Weights of a small transformer language model.
Size: width 160, 5 heads of 64, MLP 640 GeGLU, 6.05M parameters.
Architecture: RMSNorm before each block, learned and rotary positions, no biases in attention or MLP, tied embeddings.
MLP neurons of a small language model. Each row is named by its layer, matrix (gate and up: input weights) and neuron, and shows model dimensions 16-143. Each number is 500 + 50 x the weight over its row's rms, rounded and kept within 0 to 999. Numbers have three digits each. A neuron's up and down rows have the sign that makes its largest values positive.
After each neuron's rows, "fires after" lists the tokens most often just before its 100 highest values on Wikipedia text that the model never trained on.

L2.gate229:485528540506572500604441487579524485381461434526448555346453550513513496512578558542485491501365485494601511494524483527471442556595506481456547475456475491422468562442533526534515446432563499467420505524472506396531488472475514507541447482445516550532470541425527448431625502451505518580431556555533529453580500459525516470541438459502472433483423420511506497463495562534499446524516
L2.up229:499592545514545521391443434436537464423442543474422519497457544528476525485485537420497502485517445474548575450402410501475443562550524417501435433497440513567577418535429528475494389485446448481531459472453520481470578484526403406516445505506523512432611436450515467460531527497415544539503400518493515520415438509479480475559513497452521536457423476430434487515482454544526460523508
fires after: " a", " c", " inc", " ac", " pop", " C"

L3.gate7:431483544496462517530571572592503533446535483476549471520466486509625464510528471468529549538423522487442495391414399551480469510411426413511499552533541548499544574499504510435535502639572452521475525522591472572532498474441478504533534418451474515567552432493485525483579528451509433404498506531517533537441490529460548356452519522484476443574490470504401534468498433510529434521499
L3.up7:498534487560448467549601576587564525453529538524453440534455552548471500508501598529481495538497403560484517488418477613478509510453456493500593588518531496507423600508534501436510518487521467525518554575458452555533510471418553452424459413389464571627549522462479509531487553449443538413461475600517544498395549548444502417591478486499437503550558540501489498545498482473456390459496
fires after: "er", " P", " J", "r", "ak", " p"

L3.gate372:473531505502410601463503518489556462569453494482558541518573546507478522461530494497510456486549495462523529583535420510490510544570534458541492461507456504564505442499534515467472491537482564520466529463527541393470515493634466476528526482530472543519438461458459588472514500389455575618596488473507572479505521546441525533447638573542532524511536454435543527516486490494494444459595
L3.up372:488479543451430522502504511570597456527586589522469553494519538550529558565399432577448520544485467471519490506474447509588536518496601514536494366581478444549434473508469604561549430434508458633487491509518556504438493520575457518530544539507516547437422510495441484472541479452465563645548483412471506573450413571489603535465484569475477460520457458509491547455544426499488468489602
fires after: " s", "ev", " bel", "s", "v", " v"

L3.gate54:469581491560507505525487476471494400496487511357457531481526514483443409491463481471548507412439484543479563444528403556545479581523524462498505500462513459438557526482517597566563576554488501491486522508506500596450501463501515474450526502478468445523495487667508328434550415527585462497496474454446490368514530507537534449484518481539424560466418492577533532467445522416500541498529
L3.up54:475503476578512438458504525521493442463566559450509474510435476558512393540434538428484528405542487504497444429441443544460480538496532468556441469521518445483443524517588558494479502559534544468486508455477411551397456407468522481449447480591529442527465481595426419387437439592551464494479510509430528495446463469511515437490501546595588532492425477600472514484487523389471540577508
fires after: " M", "or", "ar", " m", "M", "m"

L3.gate467:463513523548493482508468404485461464458493460445543502492503538521616492522490510482553486497538435486532432544555530532541492631478470483470574574486468504501437544602541573573448450416511583556496488415569557498476516515397444506445534520527544533577488434463497518429366439494430449488493447501464385452410548508525562541496425417492441482483496371526515438482510519530503542506491
L3.up467:496417431566501457455535508467497415428518549415592513396517520485571504509494498560495473518484478482452539529468507612516418581351542565524476581538518543460485484492486522522478574402498553571486438553555520593496503463515446517440513471441538476520448438461494486459357490515453511543508548503479475495525437508561568555441431430484451588495495389487597450568425576525485543454555
fires after: " D", " N", " Al", " d", " L", " V"

L2.gate386:544405603588489548494521506562537561512483498453486519537444540493469556495447560483513510468492511483501569452490453578428638466448529482477417419558438502517580589596601481476538544475457539381447541542449473547565596495488537517462485534505565492586480508510521514534544513439459531438440456545541562414479536585560452551515491494584608531490517539470533526472417506495491493486451
L2.up386:574462487527450588472498450571567456501484490432488445488476466547554479512445488477489544510509551503463434452535428574480606468451552433468521468575402469546526546572517517497445503475481492481461477466444539569526473499480516598522481569538529511457470557520555494455501495460568402419501468546534628397526597574460582506515439496596542415512469523463430533551519542457423458481417
fires after: " M", " m", "M"

L3.gate61:489488484592425537476563517461492457505558469430647523451585569515457451429455520546551448484475540520424569485516543531605489538480520472551595518488453557504500555514477464531459469469552549578521492576531573574442484604500539528472462569573416449433519451542600515495538459417499421578489402567515532478496637455525510433453505488503538479470535424562458513463494455524513531553530
L3.up61:550491568530490559562525544553442643534474574527495487402487502568477461638523512402518541470505417553536518619528456448476477474543509487448409520575455512561443533496530513499459565437487478477534446442499496454510533529506600541518518508485364566524481577539491468538486477479476501531430479417487448517504501524477539471511480533514570480421586519389516512445458592486570533527405
fires after: " st", " St", " b", " r", " B"

L3.gate17:514520513542543611475489427412561491514513503392454600422479518530593405523625489518477451497459460447534459506581489567521373571472527428473587453462497539486565508499357455503460507491432509520490397490533531520444508461533485494516521468476426457494543439477527575520616440419536464518438503470430551531600513533482492531532497487450516495470538403494459482508413364480477558471565
L3.up17:575508595447564488436440530534479551449441475456518544500501426565497457504474518550488515512567487508514631554381506465440641529555460525459487466562531488522451509560471488407430447496461477517570505489542535460454455502521494518472358473517530528455536493474515513465436511528506624557541524420576441420572531460508516461528556469423490463389510443513487528524466556438524553541527
fires after: " r", " st", " St", " R", "ail"

L2.gate133:525411419440476502478441522463450444509449566545659568503535492498490465527520505569492520462431505627505540514538467471508537455520484501520409503510537549439614512540501473459510510599502553498525470597533520433501499515421513452510579478582604583394450440524533449529419484458495504547512614494477504498385464456525489501399567467565468487486574521480464445551449550451481588486559
L2.up133:432451531546471437562533511525450441489506425501520495515546517507562535538485559513489593524462445513433506548504467537412474528388428500600429499367474479399628508559569566530474545482486534556492450458474548566412477479561473483465519473564540479433529536475454425588450384495499537556488501497451527464479419479611501523417485475548569446504577437532469540496505556424477523536534
fires after: " s", " H", " S", "th", "S", " th"

L3.gate380:524480521456394464511572488457595558537486525468489466510569547562444543468449516477448514524528583704450495470504556543565442517501491540415553475533577428496418537565505542493477483520488489497547555528534502539493512473497575487568445499491544532462509424521524524530489518514483480514429467494618499503532486519463365495457491464507421441510457448556457447561582497472587519572533
L3.up380:470476504468484539542481461597568544476478523509531419493495452673596602500508465494595500529568496558477446500480478502503510523521452525426555466517486438454522509456441498469449580558554455433611532597486442507536492454511560466560503479429525598436514474483458505479537481460516552504525580538423446428481437531490447494581594478466420517646466510476514455626503510548520487542561
fires after: " c", " a", "5", "2", " to"

L2.gate367:455432537563444550481408531478450493616463506528428503505600597503511460449440594576537426516570475519451488559528534535497455512561449571496480455529563509608529495473529404435512446535452451433543517580469558455439481616454540504554480437552399512487495557508503587510483484494522549488524457524551484607500512528430496461569614469511496453563466502425523481505472365492455505563435
L2.up367:471491611586448514499556485483502552458540478544601487491504466457452484516511467524497515482563540476464509568548424509441529509469422485552475447460520497413499573515536461505578486465462480470538467558419504517515518586521495558474452506510477480557519542617452417580482520483513431404548547448637484417471554456481488649449552472512498502484525464516499526598623441512544416531445
fires after: "w", " w", "ro", " writ", "u", "ow"

L3.gate428:519432455523490533448516540562517556458422517518503538486565454568529530515502541494522575493446564552563411505410570547427400461540522489509523460597534376525513421466529569469585436468440537539458521486492487518558582522463502574478483569485587494531502460538496520501440445557503393442464476488411559572442512494551479605476506507447579502485463582439507420532527509482512476520606
L3.up428:519508452519448457463455453512443585456459470512490532478577504529420484489522506533558505589446520519588423495452699562507409518526551481466475473590467527522527470533443519499494480573389511527458515514479492507554404466455439488439508489464561533551460382523559481530423433545548456498504537546427436545538538509445490542462510581492599519508460412494514415481551544484568460481561
fires after: " C", " c", " the", "ic", "C"

L2.gate373:498437520526513491518456528511441453463481427437476457496461479515612418393495417458545540497539442411461490547479472554465453563552497477504539446507488483535461623552608564536524496490502516448468606514467460434551460504452476525505426460616563508583470547480422567570474598543583503448483599560554503415514463500509531574566557382558429411524567497483443530525509466516496485550471
L2.up373:535408455548435387478514550538530495505520502481491483458479496419482430421459528572548396439521442450467467562486457470477491585516504483483509523537445556483530512511507473483451474527506407577453500527534507473545429495516442457427423499563512530568538545534552503534527512515541437497622475430490586465479492525427454538535573529592433403490617480527470480543485485566492492478534
fires after: " w", "att", " s", "ch", " m", "w"

L2.gate380:460468637494500425617572549516469483422525601580543537505457465488496486496488516622566470399534537480482563545470433531520397426458537431502497604536491495523530476486533494488510511523517475569523478502527375539592532509456488589426539442491396418555499470554424480542503421502470464463467538460395520521471460490479421504469402513501467513522439551498463478526423534560511590566427
L2.up380:469530658511532514613552525404464505420506539571497492490467456479481455508423509582539451369569520495511545548458532512578432445467531503511515623487503582529459539529508473454479581512537448558507519511463424513607485515464523502386547349521473508572555529503458496479474409521510375451473515507404495468506497493488494530517443517482438491515577522505420573582526504469445595565500
fires after: " K", "ar", " Har", " Bar", " M"

L2.gate614:515562439498478493478501495466534532444497572409449502515467408443494541474511500521535509560397537489445487621533401530440455521493520529464550573613448526526447468482533523434547525526520557506609496545491596620524572520564465476479539532575444481565491596484410573555542515507533577455522486452561467490518461511557543568489539540617536392464456550548493559549430571525515435550403
L2.up614:466460525552413475536550514559548477421492523421495490497484413461519410446434572541570487565494534456467444568534509483549524540419489466421630483568453569575505554445547474609498461529581607530549562491524538523502492522542491491532492513471382546604509499471456505458482574513545508492443421417481489456431532509499479465581502546500505410467481525602507538499558464513515442524514
fires after: " P", " p", "i", "d", " l"

L8.gate525:518438481513507598512523524403525468500558437449532483467515512550425539471437561545525498570487447449545554529602558601560531557517522499583582500478467513435576513504434490495540507485430510507523596493544555517475534519411454552576432487442461550514549443544502543579515519457477569530463555482510548544460449592470528546512448477472469444481511504523519405460459499451485477497511
L8.up525:503436474510486485430573530519508514502468362506514500373549416543478393472498528575485548480500392367501513575463461532564491457488433514484509500459501457558483579492543519477374540523482502544453558494451524554511489477549514509506532464606448434443408417510504571509496469514442527558559520517491476614479481552497411468462452492498495522530600444538385361489379504504541538524479
fires after: " St", " r", " s", " Pre", " R", "al"

L3.gate93:458440514496504432488497550509572534550476542583419551510543502523435504514372508587538462574534562496462537481481556482461531447543482521554453521396518507491601574443541558490558567507501557531529483475536502607472510490463460455485550448492444498492411476484421533471465423533483615547456490574554385622505502543516517476403473455557542485523497542457613515490556523478503433560482
L3.up93:527467535493552458511430469525581495541533592580558544552477496539533481419468492457448534501522392572470511495471480578552451469482493551482450581586574508484585515487453550478559470464556405518413539467467469526396491529562508387407569459481522519475452461478580507540545530496532520445404530393606418515507491445408446492525553485497497498577490555454528525502507415525573535492484
fires after: "l", " and", " al", "o", "le", " Al"

L2.gate36:484482504556435563531472591493500577496433509473589545531478477432564471491426509481472445510472545511549474509482502574527556618576534535482447423479504437606485460481491502451553391557460493513377573424511479509491548461423494522491565539584418535514472478559458488502531481466494409504453593549493568447448470448433433490422533491535585653486527530424603537513495468551544496496445
L2.up36:420454522535414459428480549500554573555417546494566532522432427469544481488510467477575557492470564537388544587416483557506529591597487512517449467461436504570476513498454537504499499562499510570460477500479403489434454487421425543492467446610445481486533486467545523496554507440501450483419478554314569386455471476594502451414504477563568574477530516533530541513515499466487490456547
fires after: " sp", " n", " Sp", " S", " h", " N"

L3.gate187:467376496505488486462383536580555477454531573435492494501522487453521556535506453461520537523509504476509534481470435473570500609358487491528396543495494410576460489494532591550642569493462594477557479504457515534502400536563627466518472590481507476473480492420564477489452451555440503496599460542529501508451486517501527535539466592482539510464538510424498500548492489545470436531347
L3.up187:376457529477484420551537456436414573531486502550520492485465544536522527530443486476534532564543524429506544533501458577528470481500542500509479589457596429559476573572539506488404515536513496508575502519492541463535444445431518533609553524425514542535531507597565452486564406605516413528515538487470502514508523526505474426402439467484491483558514511484466447543538493438515438547536
fires after: " M", "-", "o", "al", " N", "ak"

L2.gate110:517424489574495406481532482454493436445520581523440450539547515481482393483491427372515407526501509578492511482548433491504416587465498503535514558378553447596529499398558512507484477466521564484540470573528514468466509445505580450496523486572502569448513556582506602506511398508526536553607511503431453639482529522527530580505483547462519545462496406473438557538607528539527549507506
L2.up110:458496483507475405494536388533494445555488546470478509479496597542568520532485473467436458419624552507376547510508460459533429587448495482488518413465572577456516489447488471550484575445457516532504436499534543476479519525477469492443508460450531436464503533574482509522486430475430496518553471526438558540551485547372563466520455512455486524484462395483508671483525534471464476508504
fires after: " d", " l", " Re", "er", " D", " A"

L5.gate116:548447458544472533490426508405511566481486437570478595449443477524512506488440520470520442576445507529492460450524414513497530423522453572531549457508446598464446393498432534449521568510430469583467459470564451540482410493557463541515557504576478502493520392521507480487511504528528543484432440606398553538443574434500491465581508494477609549533503535550480574428495414479598447534542
L5.up116:484515508525488490447496460442524508462428445534608573463518598530604533541412620458489501476448528503509486507447518516472476406461544565538500454495518530569474459493464418547522510449489422560467436542519404422490517487592379532496515588554610417569503436448521453527465453533521512468453431557352576485481508463532481514498511448540586520568504620491431510480442467456522483511499
fires after: " N", " W", " c", " f", " n", "c"

L8.gate24:418580546489438518584434554463473435547468551409507513468455475527501527429544572519499366545510505464531488559422542535491561546623423551490452488503481443582499610525470493507489517497532495464481457458495407497490523467521516511466463410529554478374574478523498581519527584522504473434449434438491601458504596523489485539536454549485446518483456496528601489498449536511555517596605
L8.up24:492504484505549451498470594499552529588496521490538441434457508550496572539489469426517464520477496503570425528485474493538521471552497464433455421536518474467547543509471473535507489463411494531464396411506440451551435526413471438424503429600549526552491549454519496461561563497480480424500537383529457446554501591526511517556426578514513493485534474518561426512548453645575584474494
fires after: " ", " the"

L3.gate205:473474503459522534408542450507487647474555487431578424557514468541531591461469427554495557547465440496546407590598539525515570559579438472526565442462501502497553578492435437561438450492454549401554469515540510518449491474510405449570461579443494443497517469418502630438555566503519483501535562469522459494466534468495510497438455554497457477565450496529523518554548501516487517473432
L3.up205:536516521438540400474596445480547593459531494504510481562533526606472573538502430530490539490472490445463537473456395516474453447567422458513512463439406401426502464428469470489433456551544515560540473579621565498524460475524388503578470633437559422503502549453539564428454529437565529511474556489519571435403428583505457466488491470503480417560430531514477555472500514447481537499473
fires after: " |", " L", "L", " p"

L2.gate450:482487592471448414406454563462561489549530602520478478510504461489496525478468545512572482601456577472406534555511369556475585501596486553478515463472607466518506454591457553535546501386473467508486490481474533492587487492557448544482529502451466517496490475545594532559410531532540460487479451517463534556529410578535496492501523416439480557468454501459534519517550501493533449570471
L2.up450:481475558498494500505490437559485486390477557445437496506544491502482463485542546489542458579464539455438543517484449543497436502516465484486489393537554439509517384537507565504503471493522470509449486531553538441480454491555396511458452546436533477438559509479639578547412499470499471429433424561481507493466486451527538471548515349405513542497501512482452409479502466556456475508512
fires after: " P", " N", " se", " to", " n", "et"

L8.gate616:445498548520411473497513603555504508486504552495440513442439499460484500456535402492562527453532483410620563486457362509502534570452517469499433639527468450567512409572483522540502562541447492521533515491528483539546481500471511495486483505504533498466483460425528439415569456485526546562493536573597513548536509509441494577417487537544439399530568506564513540451498462461480449449583
L8.up616:530569435396497491535543498516484496464429483502525517411464597502587490479437445582478492488527504575522439464555540582390473508613510474540582456596475458542425482524482586472480514577525549552480518576495483486509539487448592533573484580607494459504454466432415474424468419522466566573555522536569445528497492518523537495565503474459550480505431459549541516449485444513550343509541
fires after: "\n", " s", "-", " v", " N", "i"

L2.gate32:515470502586486462470586497554504499540511558461522506483532505475464572504490480505466524504461481479568501531529511381600569594482440406427511530442496488490423519506555542464528623520497466517558398454584454386481538506431477420512424520569448492493458509594532545551431516477560501591457514418471492445589494554628490485394475523463575446454488422507426403458555568500478533438503
L2.up32:491497519502541398500534540526498527464517442551449567538468546467576526506534583602467542513654431577529477440517520383486596519429495463459518484435505593440436483556558561469474588534463382470463491407524467510416430457467521533478471506530557447497447529545547450495490493419519527543488523564487531566498490417471508559503522504540402433471575581473559530520527539440425496428455
fires after: " s", " S", "S", " l"

L2.gate431:470480541508462422579520425539573487496489471534475580565490463450587525447466528490560502555514528409458498493503458507524505545560541467573516454469496443483431459567557616550596521478466578491435501468468513537449575469526503398469491509450508473512557478587370486609511483493508508448410568508537446472479414463445455584487425494454545552437466504530533517623534523479430474532522
L2.up431:549516578481554436521469473503465525518504554480521509520463498440497562485557483520509492483489555497515518509413440528573532488509485489470569466419565614498475506499443503462444529554519563524513493384541522523425382502450601471521542552544534639466497485569565556484503461673545459491501468387422502453428526471484477482463533570569488443519500558471565574512520624426604513567579
fires after: " M", " s", "o", "or", " Mo", " m"

L2.gate49:509500537541441580437425581470558548498420538499550570416463497507475502513443443461493481575438406440440553452435524568498520465441420570561367507479539514489387410520500527429455521524556416578510477489504544476481397506525558584500483503519446505436544482587602479442507576520618395515564477493476531498531448508523584428486524489536410453484456509577514524370531534503489535456507
L2.up49:509556568517471602484477487544491516519441496547522571481456545522535537537605515488546387453501493453471520428485486552476485445413461533465333494437504556497469444577491527536468558502548545508461534470550543467466422501574577580511560478470450513394555427536486577468442545445574434494557567540396516552494563449470514451547510479565474434418474496500384521448554525521555567484426
fires after: " ", "us", " r", " (", "en"

L3.gate339:509456558510471612519459507526501441518546492553597506505541433459499478467551497594540523469563507532540512491454521542399457518396560459532396484436453507493560527446474570483513419611544482460491561469535481510492555439579537519501533471523496535469492515516459516430425557435515441581482488477547518479539576563504514376479430548598607454374507519497500530545506517461486463489465
L3.up339:468477570468596519455499436530452528494508497533541440425465509453432500507450559508421534519586548478529518584473471416484460564446534435451496539480485477504524472498585613530515454585564453469517538551427462464528516399479527553514513507551491530477454597523424511526414516436499416619462479515510503515530543597536429418455487490551526434463502620520584530529558561488468389516428
fires after: "id", " m", " M", "ubl", "at", "m"

L2.gate556:414567562478502515500467545443577484518551616459562453498459567511492419491584505524536416509466468614592506494417593556409400566534528459538468461533514581401532466510523481565454507441544456519463509540484561526513569499449522468565498465453539513504542480431516473500533516488450519566578480488535514535512441510464525522426509516488513518336519421466529496489424507496551515471487
L2.up556:472536489448503373447485453492454543470554557593537437510544555529424481554538490483524423543470397400577422524496490505513445507565460568556505516475459483399541606567554537529477488578575460478487493485441499475474488511441556558381561549431562572449499434462454518434422494558487592557520429555520515501484532435481519454414567524474439522431538396455495515500531502427539543493536
fires after: " ro", "ast", "ount", "ap", " t"

L3.gate416:497464490472452485476520540460601459489430461488486466499479516556574559503500434495432465426440457510564506490493495551462570530489469485486539481653454472382459485465462494434585598523496459520470473490515453530495519527501517475481394475451452477547417492551541534470550493452476481499468623460508518439530480551424479481468474465605509568515514531514500446568558544545453580494563
L3.up416:446487516428573444557527453479606485463439557443519486496489547499559479490467474447495529423558445496570579558547445479488576516473470459623462516604479519456449557494419532479545550549461448622506506469555454565439448601540450488387498485579447496539435515491494550488392442443547546499493608499442497501535474503475433468504495437582463635621541558505507586549576505559502539498551
fires after: " l", " as", "m", " L", "el", "l"

L5.gate324:508594423414507488574444544490512515528541534474440507470473528447440480654469478543445451504521479412481488453537447526517469454535560567476590456537440477511405475472490406452504546555471477606513487468450489504494512547472509471519545560517462565537439450546532550526520510479449509575484561429524503417479345535564534483457403455566499567514463496556495596547438596505587452452551
L5.up324:525510490431492580561536537541450508554442513516442522489560519468544474492413488416440457415563522448552479494545471565481457414496583492498600551592474423566534447449527488488413488534466464533427508545472605514501445450499519572553506502536493492571503496489525536580486503511441525490508549409516553515467423498548500414577561466476557523458522508470480592532543501478619386420541
fires after: " V", "i", " v", " ch", "v"

L5.gate543:474528506556502606506506482490394542455442523534637478456521476457588615503568504493508526565536527554543464423420498512480548494523498619502621547540550528529534421514541484535576516534513552523436405610498497543558535596480562611471479394475523456518535484535490444474563542430508509459548484531491517478406538480433473471607418519513522519447454540476468523454483480468544458555562
L5.up543:519485496549431515452441483491367464446463484468609473464469428551448595463487559434467541552611508530442399456491593535488546415433510485547498516534528463514469381435455548531503487552467513494470460509519444499494492578480554601473481419516557484496500430568425492447478541437557408460465398509461636511477445390494446416417541579449545530559442469557472497520513515433449446554479
fires after: "c", "oc", " c", " C", " rec", " Reg"

L2.gate248:449536506517518498467427439563522559437486520477471399533575582590424579515536527521561480528490447570499457519516538521501462520480572490483457510625517485481521484485438546494483463517499408401587543488495407541486565446503447448535514490425565465384495522468545480539524523476512451497447464524352436523419451572447422409513533439511507502508556542469494493485455490579477487559423
L2.up248:398466506516447514405404536541481521451540467436429440502595523543538540470423540605431523594482435518486462482468536544576506481468561501448418482509421481483498453451506471428476537563531407456511495467591466484441448421528509449498568578445577512460491537473482540472480518462528519538520520482335547539437517524517490422506464416491438544469473443517484550472438475555477469563459
fires after: " t", " cont", " to", " ext", " c"

L2.gate513:543472533567522492518532471394439404431510450491532482476501575485485517545513478473429528529510488471558498555530453603473473507515416466497502509478531520491506510536379486557493455556398426555444515488571458441541622496523562528447541499448601513544493495564510406469635579571565498512549540528527517462492517503506481545573527520432565517524502496533494473505497511477510517440489
L2.up513:478500494504555452420431417424529470383470515492574534451502492470419492575520545513435520549545506480477538486531539596572552596551524461480462487561504520446507533469395468505486537431457463563484468508561584496470537518593477446479515477469512578540498512559545484407558539476571484535544484490448397469383481446549459573536435462548509573463544548518491453633558531515436465412503
fires after: " c", " C", " inter", "C", "S"

L2.gate298:481527470541470432472565419523469449518480620512549492500472485509553524471409542560386447466576604508503508486450460515602583526454516557451449553531538441538508574504451425539504602541483503473575575457457557528414503453512557442478539508513511474566522502654489552433503538448466360505535582484448558448454437510432552522434433458449480474550525535467564509481456544619532446431499
L2.up298:525608468481502473506533502456576510467499573483534517547488505507557510472493437518518462416524497442479477510514551499537487645492472463484534504494497506510548486468548370518407428487556530544419527427409504567567530505483575512427520536495423460577552544558469533439442559539473430477550593472389535429528495573480543516487499584487473499426475473461494462547443538508569403485514
fires after: " M", " m", "ar", " J", "M", "y"

L3.gate539:535578462533521561528539354523566490538524406592535602451516595540499540425505501456502476487418415547444419454542423523448448518577484511462454454498431511462497464477397490454511539450542504511526555413494532492542542418411486432524505527515477467492439441500588441492550520517436482540497455565485541459553422457526417481492434443475469586478502512542544489542512522493550501488544
L3.up539:535570484506535490629527501529470492497472503530487458493422447519554437521511542517534510508419495463458531497468486461552381439457553492521525537512398433394397518503500561409503481555568498463519516595404499456531483497516441508501491522472475559476588509553611441442565523508480464440473527426435507533469509512442426504575466502462465538455493562464427573394444427494616486492513
fires after: " wh", " The", "h", " through", " on"

L3.gate619:514516502469445409549593531529520563547526466405570518444491514485445596464516527469430515482505624482443563475534348514518491559422522560506514482529387484461423508601577541456533496549566547484488501486463465568394543552534462464498488522518444460513471530477469533413574449530475475491510606444498563589481504509419454535465441455560529569512535562492444427476508471544525526500543
L3.up619:477573464403483490428478503505470574500521474459477566468461448452478534542494521535480587449610491455477481507458477487469459583534493470538486509459593461450444538501552596517422539571553543493425482480448484640372536519590478550492530518594454434497468393534513541504440430433474432428457552521362518561488577425528515468529468547494416475425547611481505530498488468593504542530487
fires after: ".", " per", "l"

L2.gate404:540539525496489530548498406484505452479574563506593515539466574574520523552522475457554493564524438529616508568471499451479483508580543498568544469460508457427433399487476530514503443577487596492555508421524546560395404475554557462554519524466505485451531499490563520600471541471451422492444540560496469456536468506504501547493432521507474447494502438463475575484452490437573527479515
L2.up404:496515556507529472465494450446466520482511549407468521576464552564499549477457623528500453570507484560553491573587458590551460538554516427506464387519499528499393398480526526550434439545557508417481533461480466503416462525490470550491482539499589446447502520595503534495445612566526506440480436467504394430498499517447464494494395592560389434482456407481489446579522543483575488542526
fires after: " M", ",", " v", " m", "em", "it"

L2.gate312:542488440515421461560539523451466496552423503516485509492517424426600385530562507405471480559531491380506403447513499578507491672470520526471566479499513498475542549446546450493514481571520421451426552444436567509512534547489508461512519481569444567526554576443452556476524502506618500512435426565472453588401551567520474577540470520485579481543491466580548552572451501502531496483507
L2.up312:460590501497463469555451433419488576452506478460487498450439463571435567498636426521460453570522537503488522519444508550489503495506463493491466509492532471502526502590495422485485480602416471498480429508456447501452433416395517465513563500563517454526410415432497493418455476473591512474450516494561537497448466457492455481512564438412357574578438559501427515433409510548586500581448
fires after: " p", " app", "oc", " co", "up"

L5.gate108:491489476406542589547536501538650485425495491590502579457460539503453496539392457494520473517511479451439489486493425518382524420602500469500493464476567539458424600466469451390440565483517486521482595426504513577529465452439487465562493415397493489540464491472502479529619626452500535555483436520529499487494443488463453512505444544489556483565488448446489507549578544550549506553499
L5.up108:490428438520558552522571549480503508476492437492453506565544514434563506530427483461460476503509487465534547466503469488483461436576564460441544485530537518429415513510517445424530479468472406571471451600600598566561455395575542502471529547612402545391536527504474484474629607486433495494543525417528461584497491483451436451521447539393438565547470461519461523519495583493610535508523
fires after: "'", " of", " th", " wh", " The"

L3.gate499:517450430459535558601518470499566488488472391547477557537459563492551531543544357433441492454539526428466564561525498505586426543536531549495471505479527444569534481549501565472511443575607404552502496576480540476504500456538492512458511484477510423483567508508471552533481545445570455569578542521602529507550536512607528539510402609489549511466516468519470505492558499544418542523445
L3.up499:491533466360502427453489517485465370519491562488548521519485589495626407497545532595547513515470532490489483425504555539508549581440492481425444623453523522454408505501482531526463530498485563580434460458559601516501502480479508575550456430532515376547496523471497528560582597564470425538525581542498516619464540460563501461481429456469483494560573554484554590485554476520480533431498
fires after: "S", " A", " s", "es", " (", " "

L3.gate21:568570494486511517463513511447482564561454562545599542595469544552546506405427585530568489456537554550585548456502394457556474487570521472462489448481512445447496517523494602445563462538418510590526428503511386558553570454538476459516474478579608443454616459508470423461543486530494515472518466563551565433439433544447519512554402498501531502500495604534474455592438503468503446465523
L3.up21:480512351485529487530462557499499482429480451541594606483542495565498497438453515462476491505495479595496456557465490548547489530509523508496456475505519543523470469422452448502584473517457492544462428512455475476514483474407518526494567489546514421591488524491510392436518476551532411544522523451596572483468512506452512535561397578479403526539611607472445501493423454499487464517628
fires after: " ", " as", " the", " Al", " al", "l"

L2.gate580:446515459551552471442489488506513460502449400481450435497540497490487531502475423531521496569450510539573544455450403562462519518526549486628528548524372503528492570523527456576479457461535555495487511465512509501485464558456475500526527513450464466514575518473505512454523538450482414478481512437399536504540583506575492471479565565464573601428540504461436631473517440388543483579520
L2.up580:523472528511586562535438457497591532515456508507476478488482560537464489531490522467446507546560504491464485436548448607578568556496561541564568486511522444558438553473506530518499366529531532462521485589404533495473414503510526503462537527459451472455574573376537483458534535409483418546487488463383546544585623570522483464521557591496518498481486464476484584516511509485516444471537
fires after: " R", " r", "ic", " M", " m", " w"

L5.gate99:456488529446560473470511573336501627499463508447548520499586563543526470529539476531479592500514429484505524622547504468488377508430495437505615455547446434510458523497580425549554444513442508411560467571524487529468523433458523419575527500474550521505525522506563523472555446463437533503518528427584592509557481387515606439400483508501535492500478528437470504473585573501505527512559
L5.up99:490472548471489449512562510469493453598488497431538569488556557523586506570529464470432554506488492449485535454592478474463469475488430516421587452638401471491518465517617491462520578623428522521451485552488584412451546431477510458501490523551494510548483486553490573450523489523359511469418484396525558456484497470549487445531545448510546491434499565567434535503487532545517421399483
fires after: " l", " L", " R", "l", "L"